config = dict(
    vocab_size=8192,
    rope_theta=10000.0,
    qk_norm=False,
    tie_word_embeddings=False,
    init='normal',
    init_std_o=0.0,
    init_std_down=0.0,
    optimizer='adamw',
    beta2=0.98,
    lr_head=0.00366,
    warmup_steps=391,
    decay_fraction=0.874,
    dataset='wikipedia_en',
)
MLP neurons of a small language model. Each row is named by its layer, matrix (up: input weights) and neuron, and shows model dimensions 32-159. Each number is 128 + 32 x the weight over its row's rms, rounded and kept within 0 to 255.
After each neuron's rows, "fires after" lists the tokens most often just before its 100 highest values on Wikipedia text that the model never trained on.

L8.up202 [127  77 110  61 145 106 143 133 142  81 109  74  91 150 121 145 111 122 121 171 143 128 110 148 109 159   7 123 101 145 146 157 100 129 100 198 128 162 150 158 151 148  91 106  88 175 107 155 144 114 110 111 112  85 146 128 143 105  75  68 129  90 129 151 150 164 115 114  89  61 148 108 164 122 150 179 144  75 148  76 155 154 135 133 128  90  93 180 109 115 100 159 124 126 122 114 137 107  83  98 174 170 154  64 116 106 119 109 192 163 145 101 113 125 132 135 144  87  88  84 103 172  89 132 117 120 105 145]
fires after: " in", " of", " However", " from", ","

L6.up381 [ 73 115 117 105 112 110 160 105 111 136 142  69 113 154 164 114 145 126 108 165 109 134  82 173 127 179  80 118 169 115 187 154 146  99 154 102 166 181 172 133 151 124 144 130  84 115 158  75  84 173 118  94 103  63 122 159 119 151 128  84 193  86 156 116 174  86 165 138 101 142 112 150 127 120 114 124 105 113 162 135 127 110  87 154 160 105  96 171  76 140  62 148  85 144 108 142 126  61 124 181 112 146 114 139 145 101 104 105 108 111 171 132 138 117 101 132 139 102 115 141 142 194 128 158 161 185  88 170]
fires after: ".", "2", "8", "6", "5", "=="

L5.up339 [119  89  64 135 131 100 125 135 113 188 116 101 119 168 136 126  82 113 107 109 111 116 123  90 156 122 152 167 108  89 128 140 141 174  99 140 116 107  82 161 115 108  84 119 133 149 117  94  85 108 148 114 119  70 101 147 145 153  97  91 121 111 138 162  92  94 138 105 128 108 129 165 120 140 154 101 111 148 116 124 137  79 133 150  46 126 144 143 128 157 131 190 177 189 112 102 129 123 135 143 163 145 131  70 161 138 163 102 160 107 152 125 113  81 116 174 102 158  72 123 136 118 121 123  30 105 154 105]
fires after: " was", " As", " a", " an", " Per", " as"

L11.up20 [144 106 107  92 156 165 135 105 173  90  91 150 130  92 173 113 129 145  84 126 183 145 152 157 124  93 125  96  99 181 172 170 140  52  73 217 108 128 178 108 116 123 114 142 109  91 162 114 138 120 146 163  93 101 152 111 116  51  71 157  98 160 162 165 105  88  74 122  91 147 116 148 129 121 141 102 105 160 128 143  85 165 170 126 100 121 129 138 163 126 157 177 118 107 120 124 156 137 106 146  80 185 155 183  62 199 140 127 175 132 136 119 101 120 110 180 107 152 171 162 120  94 104  76 101 108 141 116]
fires after: " the", " Di", " of", " Na", " Ro"

L5.up310 [136  95  78  93 118 180 151 132 115 166 116 113 101  81 147  95 109 148  93 121  92 168 104 131 141  98 141 132 154 133 143 101 127 138 104 160  97 119  94 135 101  87 121 139 136 177 125 123 105 100 150  52 116 130 105 111 230 151 160 138 160 151 136 141 142 170 144  96 130  66 162  74  95 160 161 138 120 120 184 102 106  97  72 127  97 162 126  82  80 138 127  90  77  93 158 123 133 170 155 142 154 124 153 169 170 172 173 161 102 107 108 159 148 123 122 133 118  95 146 103 105  99  87 132 105 152  85 154]
fires after: "s", " be", " m", " man"

L5.up200 [107  76 101 106 125 128 122 102 125 104 101 175 109 127 187  87  72 141  95 154 171 152  88  77 160 120 101 165 162  82 161 154  97 152  66 194 150 146 138 119 105  81  93 129 151  76 141  71 127 130  85 150 164 152 102 119 142  99 140  92 141 172 144 127  74 159 131  82 112 160 133 106 143 121 188 118  95 153 106  96  97 151  92 101 160  64 147 107 156 197 136  83 167 125 104 156 122 163 132 154 140 199 124  64 145 184 121 132 142 129 196 156  96  82  95 157  99 140  90 142 155 145 131 100  85  89 149 160]
fires after: "s", " As", " Can", " Me", "is"

L5.up68 [132  67 144 111 123 136 157  86  99 130 159 159 146 135  94  88 128 162 121 162 194 131  93  89 159  84 122 158 114 104 147 178 129 149  98 130 197 150  64  94 141  64 107 144  77 120 130  95 129 163 150 103 126  74 122 162 128  99 127 170  75  94 154 136 108 170 115  63 139 128 137 172 151 124 129 117 144 152 174 120 204 168 154 119 108 166  84 156 144 111  64 148  83 135 166 151  92 110 126  98 157 132 128  93 109 137 136 138 158  51 156 114 154  85 120 170 155 131 133 139  90  98 142 142 117 132  89 150]
fires after: " A", "9", " a", "A", " an"

L5.up283 [ 89 122 118  73 149 110 110 116 144 100 156 125 142 132 129  86 187 226  59 157 185 150 143 126 135 154 162 102 145  83  90 165 103 157 109 155 170 100 108 109 115 116  89 151 115  80 175 122 136 124  78 119 109 126  96 153 126 144 126 168 107  95 118 146 110 197 128 110  81  88 119  87 116 183 133 135  77 201 147 104 142  88 160 119 160  86  83 147  56 167 134 124 138  81 141 124  93  99 111 169 155 140 130 128 121 107 151 171 168 115  79 158 129  86  96 105 162 183 184 106 134  97  84 134 104 106 153 189]
fires after: " the", " The", " To", " a", " for"

L6.up243 [137 129  98 135 110 123 125 152  94 149 140 133  63 140 152 150 157 172 112 156 132 124 117  80 139 137 135 178 168  70  80 109 167 117  94 100  92 102 140  96  91 173 120 170 122  84 125 118 117 156 126 117  47 149  77  95 108 127  66 182 108 114 119 110 114 180 120 151  84 129 137 113  91  93 136 122 107 130 162 144 160 152 173 127 113 115 138 188 126 125 141 168 110 140 191 150  98 165  77 133 168 113  33 113 123 141  82 130 145 150 145 162 139  90  40 123 150 191 136 163 106 134 130 159 138 135 116 148]
fires after: "1", "2", "3", "0", "5", "8"

L5.up11 [134 117 118 120 120 103 153 125 116  86  56 110 123 183 163  47 156 185 115 146 119 120 123  54 146 143  74 129 172  71  97 113 145 182 100 175 103 129 131 140 103  60  55 172 134 156 106  80 120 128  53 121  96 161 132 145 112 166 121  82 180 138 151  87  80 126 163 116  84 131 135 144  98 154 193 154 130 117 154 119 168 121 109 126 109  98 146 175 112 131 122 156 143 122 145 145 137 102 112 144 190  59  91 127 128 137 139 142 134 145 139 120 134  86  59 100 170 132 128 134 136  86 119 108 101 152  72 210]
fires after: "s", " at"